Part of a small language model's weights: a variant of Adam for these matrices.
MLP neurons of a small language model. Each row is named by its layer, matrix (gate and up: input weights) and neuron, and shows model dimensions 48-111. Each number is 50 + 15 x the weight over its row's rms, rounded and kept within 0 to 99. A neuron's up and down rows have the sign that makes its largest values positive.
Before each neuron's rows, "fires on" lists the tokens most often at its 100 highest values on Wikipedia text that the model never trained on; "fires in" lists the words (lower case) most often at its 100 highest values on Wikipedia text that the model never trained on.

fires on: " in", " of", "re", " under", " as", " Running"
fires in: "in", "of", "running"
L5.gate316:71 42 48 83 52 68 43 36 52 33 60 55 60 49 73 55 58 47 64 49 60 37 67 39 40 45 42 38 75 57 42 59 66 70 56 47 67 66 58 33 62 59 34 44 67 47 49 43 49 73 42 71 33 63 27 74 54 80 44 82 57 33 44 20
L5.up316:48 47 42 58 39 58 57 43 64 30 35 47 67 47 56 49 35 36 65 74 62 53 65 48 71 39 59 49 38 72 59 54 52 30 66 41 30 48 37 56 43 56 53 47 88 45 44 57 48 52 34 80 31 42 17 39 00 51 69 34 40 52 35 55

fires on: "18", "24", "8", "12", "16", "17"
fires in: "18", "24", "8", "12", "16"
L5.gate744:53 33 47 40 32 49 29 62 60 50 47 20 54 53 42 35 40 79 39 59 47 36 55 45 42 43 68 48 33 63 65 26 40 60 47 20 66 39 31 52 44 57 53 53 55 41 44 63 63 67 44 42 44 79 60 35 42 30 58 45 46 81 42 28
L5.up744:47 29 39 62 45 52 28 91 31 13 60 52 40 46 41 40 62 37 40 75 55 39 46 54 47 52 58 59 54 58 72 32 25 37 47 47 29 57 85 52 47 55 61 53 70 52 75 42 46 41 47 30 55 58 45 54 29 52 36 55 44 56 46 45

fires on: " I", "I", " not", "'t", "ot", "ill"
fires in: "i", "not", "t", "cannot", "you", "dhillon"
L5.gate419:72 46 28 38 44 57 28 47 27 37 48 61 68 53 64 42 36 56 69 60 38 67 57 23 68 33 53 49 78 44 51 33 56 73 80 48 68 71 74 24 40 63 64 43 62 36 35 56 44 52 42 33 39 83 59 56 54 64 41 61 70 55 36 34
L5.up419:58 43 43 47 51 72 80 33 51 38 55 42 64 58 36 36 57 36 52 30 64 37 62 66 40 44 58 67 76 75 68 51 46 74 19 45 47 48 64 65 52 38 58 55 56 43 45 36 43 81 68 66 41 78 49 55 54 40 36 69 63 44 61 87

fires on: " which", " song", " It", " film", " station", " show"
fires in: "which", "song", "it", "film", "station", "show"
L4.gate32:63 51 31 50 63 56 26 49 51 54 53 39 58 28 46 39 40 43 28 28 62 64 61 68 60 67 51 66 67 43 53 68 60 66 52 34 28 36 66 29 24 58 67 56 42 64 51 52 26 23 71 58 42 46 64 51 38 78 53 78 44 64 29 54
L4.up32:43 48 57 59 51 63 53 65 65 40 35 16 44 72 57 28 39 61 20 14 63 37 40 45 43 68 63 30 43 39 49 36 60 55 44 47 48 37 42 55 73 58 61 56 37 38 53 63 56 22 60 67 26 63 35 47 30 54 70 61 65 50 36 41

fires on: " as", " for", " on", " before", " where"
fires in: "as", "for", "on", "before", "where"
L5.gate368:51 33 57 46 45 63 73 26 33 65 41 45 56 61 57 71 61 71 39 57 53 38 31 32 66 35 68 39 59 52 44 44 75 54 65 23 24 33 38 47 31 51 49 73 79 72 63 21 52 63 28 79 31 67 48 49 62 51 68 36 28 50 51 50
L5.up368:62 56 58 62 58 40 67 35 40 52 64 47 34 65 67 58 52 57 61 40 75 46 51 56 51 28 47 45 44 41 71 45 47 63 35 84 70 57 40 58 56 57 85 59 56 60 38 48 39 36 27 59 73 51 78 51 60 62 60 56 76 71 53 13

fires on: " of"
fires in: "of"
L4.gate422:77 53 35 51 56 44 50 24 33 44 81 37 35 56 74 38 16 42 56 52 73 48 58 10 56 38 22 57 70 50 78 73 60 51 63 58 50 60 30 66 47 66 26 24 53 45 38 38 45 54 47 70 58 42 39 48 34 55 38 36 58 38 50 51
L4.up422:41 26 33 46 38 56 58 73 36 50 37 37 43 40 40 55 72 59 48 53 62 29 46 48 83 62 75 29 52 51 76 64 42 55 68 38 41 72 16 52 33 52 22 47 48 49 33 51 41 69 41 46 60 53 16 45 34 55 47 55 52 40 48 73

fires on: " to", " not"
fires in: "to", "not"
L5.gate198:60 62 57 41 49 47 69 38 26 46 61 47 82 42 71 49 42 48 48 54 44 54 66 38 48 61 58 56 58 64 38 42 56 76 52 35 60 47 45 67 50 49 60 43 50 53 34 36 54 56 32 63 35 66 77 49 57 66 31 64 49 42 50 47
L5.up198:46 47 60 39 58 53 52 57 32 55 39 16 52 52 54 49 51 74 65 65 53 55 85 33 31 37 58 56 47 37 55 21 57 39 71 74 50 61 34 35 72 48 59 47 62 55 53 87 30 64 31 35 38 63 51 63 45 45 62 77 18 36 51 65

fires on: " of", " for", " joined", " led", " served", " scored"
fires in: "of", "for", "joined", "led", "served", "scored"
L4.gate243:56 32 59 73 24 57 45 41 48 51 55 25 44 28 79 41 58 60 74 55 60 57 61 45 51 53 26 43 55 57 67 36 46 60 50 37 62 33 22 52 34 76 39 56 45 36 49 80 49 41 56 70 43 56 76 60 36 40 40 43 33 20 34 68
L4.up243:44 51 55 50 64 48 55 43 73 51 65 22 43 30 62 44 46 56 31 54 50 58 64 74 17 76 34 29 27 30 41 39 49 44 49 47 40 60 60 38 40 60 41 54 41 41 71 39 59 69 75 50 22 51 83 47 39 56 19 46 48 20 49 41

fires on: " of", "r", " by", "ever"
fires in: "of", "by"
L4.gate608:80 42 32 58 38 49 43 42 17 62 75 25 48 51 54 52 35 29 58 65 34 59 43 23 63 33 34 62 44 44 50 78 65 47 40 36 40 58 34 76 56 60 60 22 56 34 50 51 36 33 41 60 49 56 30 74 50 67 47 73 76 68 40 69
L4.up608:43 70 38 35 52 29 90 52 59 65 56 68 59 20 34 37 72 44 42 54 48 72 69 74 33 45 25 62 66 51 57 48 71 36 42 73 79 44 45 58 74 52 56 52 59 26 28 52 51 56 46 45 30 52 33 32 19 37 39 66 23 62 55 27

fires on: " of", " By", "s", "ons"
fires in: "of", "by"
L4.gate651:64 54 58 14 45 26 71 61 39 44 51 38 34 32 62 54 55 50 51 46 56 67 68 32 57 28 46 36 51 53 57 52 68 34 52 53 66 78 32 50 78 49 64 32 31 58 62 51 46 48 59 80 35 70 55 41 24 55 35 26 50 42 54 57
L4.up651:37 68 55 15 32 70 63 80 35 54 76 25 57 41 32 70 35 20 52 56 45 78 42 14 39 20 39 52 43 41 72 38 67 47 39 39 41 32 49 32 57 43 49 53 56 63 35 41 47 72 60 51 24 48 36 22 46 25 24 47 21 60 42 59

fires on: " is", " also", " still", " are", "ly", " un"
fires in: "is", "also", "still", "are"
L4.gate284:72 47 31 62 53 40 27 48 68 50 64 59 38 37 45 39 62 70 54 35 51 47 57 61 71 39 40 48 68 59 63 64 55 42 45 40 55 35 67 41 45 51 72 73 78 33 74 43 40 48 51 58 57 54 56 22 50 76 38 50 41 60 63 30
L4.up284:53 48 55 76 53 39 58 35 50 43 39 61 55 55 47 47 51 52 39 47 24 60 53 54 52 40 20 34 72 34 30 34 80 51 47 43 67 51 22 34 34 55 68 31 40 64 51 50 59 36 49 39 55 36 47 45 35 48 40 62 52 46 35 29

fires on: " which", " where", "ros", " who"
fires in: "which", "where", "ferencváros", "who"
L4.gate562:68 40 79 22 45 51 64 63 67 33 63 34 54 33 55 46 57 67 36 29 72 59 67 50 37 43 57 54 32 38 49 42 52 82 24 38 47 63 21 66 54 61 55 70 67 53 62 24 43 31 53 74 75 54 65 57 81 37 64 41 34 56 60 31
L4.up562:60 63 41 51 53 53 18 46 30 23 55 50 45 25 78 51 36 54 35 37 44 43 22 82 59 51 63 26 49 31 39 43 59 24 57 61 36 41 32 43 40 32 67 72 66 75 45 36 15 38 51 39 42 47 29 76 80 61 33 53 48 65 36 35

fires on: "20", "19", "er"
fires in: "2020", "2019", "1920", "20", "1920s", "presenter"
L4.gate29:73 55 54 50 46 47 40 54 40 63 57 31 40 55 56 58 48 69 24 23 40 68 39 58 84 35 30 56 54 44 65 32 56 53 58 70 65 29 61 49 42 63 30 57 67 63 53 44 28 60 69 39 65 41 36 67 56 36 55 25 48 49 51 53
L4.up29:47 38 43 42 55 55 48 47 49 64 74 64 47 46 34 54 78 56 49 48 59 59 76 17 52 47 23 20 46 51 73 73 66 37 32 56 57 34 51 28 16 46 42 42 57 58 46 28 43 50 54 45 42 66 55 39 64 54 71 68 46 53 46 67

fires on: "8", "9", "7"
fires in: "8", "9", "7"
L4.gate247:61 68 46 62 36 36 53 38 40 45 48 44 70 55 48 52 33 36 39 52 19 63 63 43 67 24 50 62 54 69 38 20 44 50 65 54 70 50 38 53 36 60 51 51 25 53 75 55 36 33 49 22 62 53 54 51 36 22 72 53 37 57 58 56
L4.up247:63 91 34 73 30 34 88 50 55 36 19 36 49 83 19 43 53 30 66 51 41 60 41 22 50 40 65 66 67 39 55 45 41 58 65 46 40 35 48 57 32 52 55 37 59 24 49 93 28 44 60 48 60 49 53 59 30 79 49 45 69 58 48 48

fires on: " of", "ong", "ic", "in", "o"
fires in: "of"
L4.gate176:85 41 28 41 68 30 33 68 72 70 55 32 34 44 28 64 32 52 42 73 43 43 33 52 67 50 69 52 68 58 67 54 86 46 54 54 30 62 64 65 52 63 49 25 35 52 53 56 31 30 52 63 22 50 53 78 49 71 59 79 35 35 40 58
L4.up176:75 55 39 75 68 43 41 57 73 45 64 39 43 34 50 40 58 67 59 58 55 79 52 62 50 62 66 87 56 62 69 34 42 41 35 42 27 41 52 21 37 67 46 49 44 45 31 53 82 43 66 48 42 46 37 58 64 56 65 66 34 35 22 63

fires on: " He", " he", " It", "s"
fires in: "he", "it"
L5.gate243:48 52 68 67 33 63 92 31 29 56 32 35 28 42 71 20 40 54 44 44 48 51 51 62 44 31 73 54 49 60 35 65 62 60 52 25 54 52 36 40 56 79 42 66 79 48 26 58 68 59 34 57 45 51 41 45 73 45 44 51 43 64 37 51
L5.up243:41 72 48 71 64 51 59 47 42 62 54 57 50 56 36 23 44 25 34 09 62 37 62 60 84 18 68 49 55 40 83 57 72 52 42 43 43 17 47 39 51 42 41 27 57 51 41 36 58 51 57 81 23 67 76 52 45 34 37 36 54 52 65 60

fires on: "0", "ant", "1", " Gen"
fires in: "0", "vantaa", "1"
L4.gate297:56 30 24 39 52 44 62 64 38 46 59 50 34 54 52 54 44 37 62 44 43 59 65 70 44 40 74 62 61 44 81 23 45 50 62 41 62 42 44 79 50 68 44 56 59 73 25 78 48 53 85 49 53 76 32 48 47 26 53 49 22 63 27 43
L4.up297:37 49 62 55 54 37 49 29 42 69 34 69 59 35 59 40 65 52 44 18 54 44 65 57 60 49 46 76 53 47 34 44 56 67 29 36 41 65 42 48 48 48 38 39 45 38 62 32 43 44 66 44 32 56 60 44 20 51 56 40 26 54 50 53

fires on: " with", "1", " without"
fires in: "with", "1", "without"
L4.gate288:55 18 43 51 54 52 66 67 40 44 46 47 57 28 64 39 50 47 49 49 42 44 53 47 42 31 46 49 63 57 63 45 33 51 53 52 51 78 43 55 39 49 19 45 48 64 53 67 30 46 44 56 45 52 56 43 54 60 48 47 36 57 72 64
L4.up288:58 41 62 64 43 83 49 81 42 56 78 57 69 38 33 35 62 43 39 68 48 56 39 39 66 41 84 62 39 59 57 48 54 47 66 48 15 45 46 34 85 50 48 54 46 39 34 42 41 47 78 27 60 48 57 41 59 40 52 47 67 47 55 09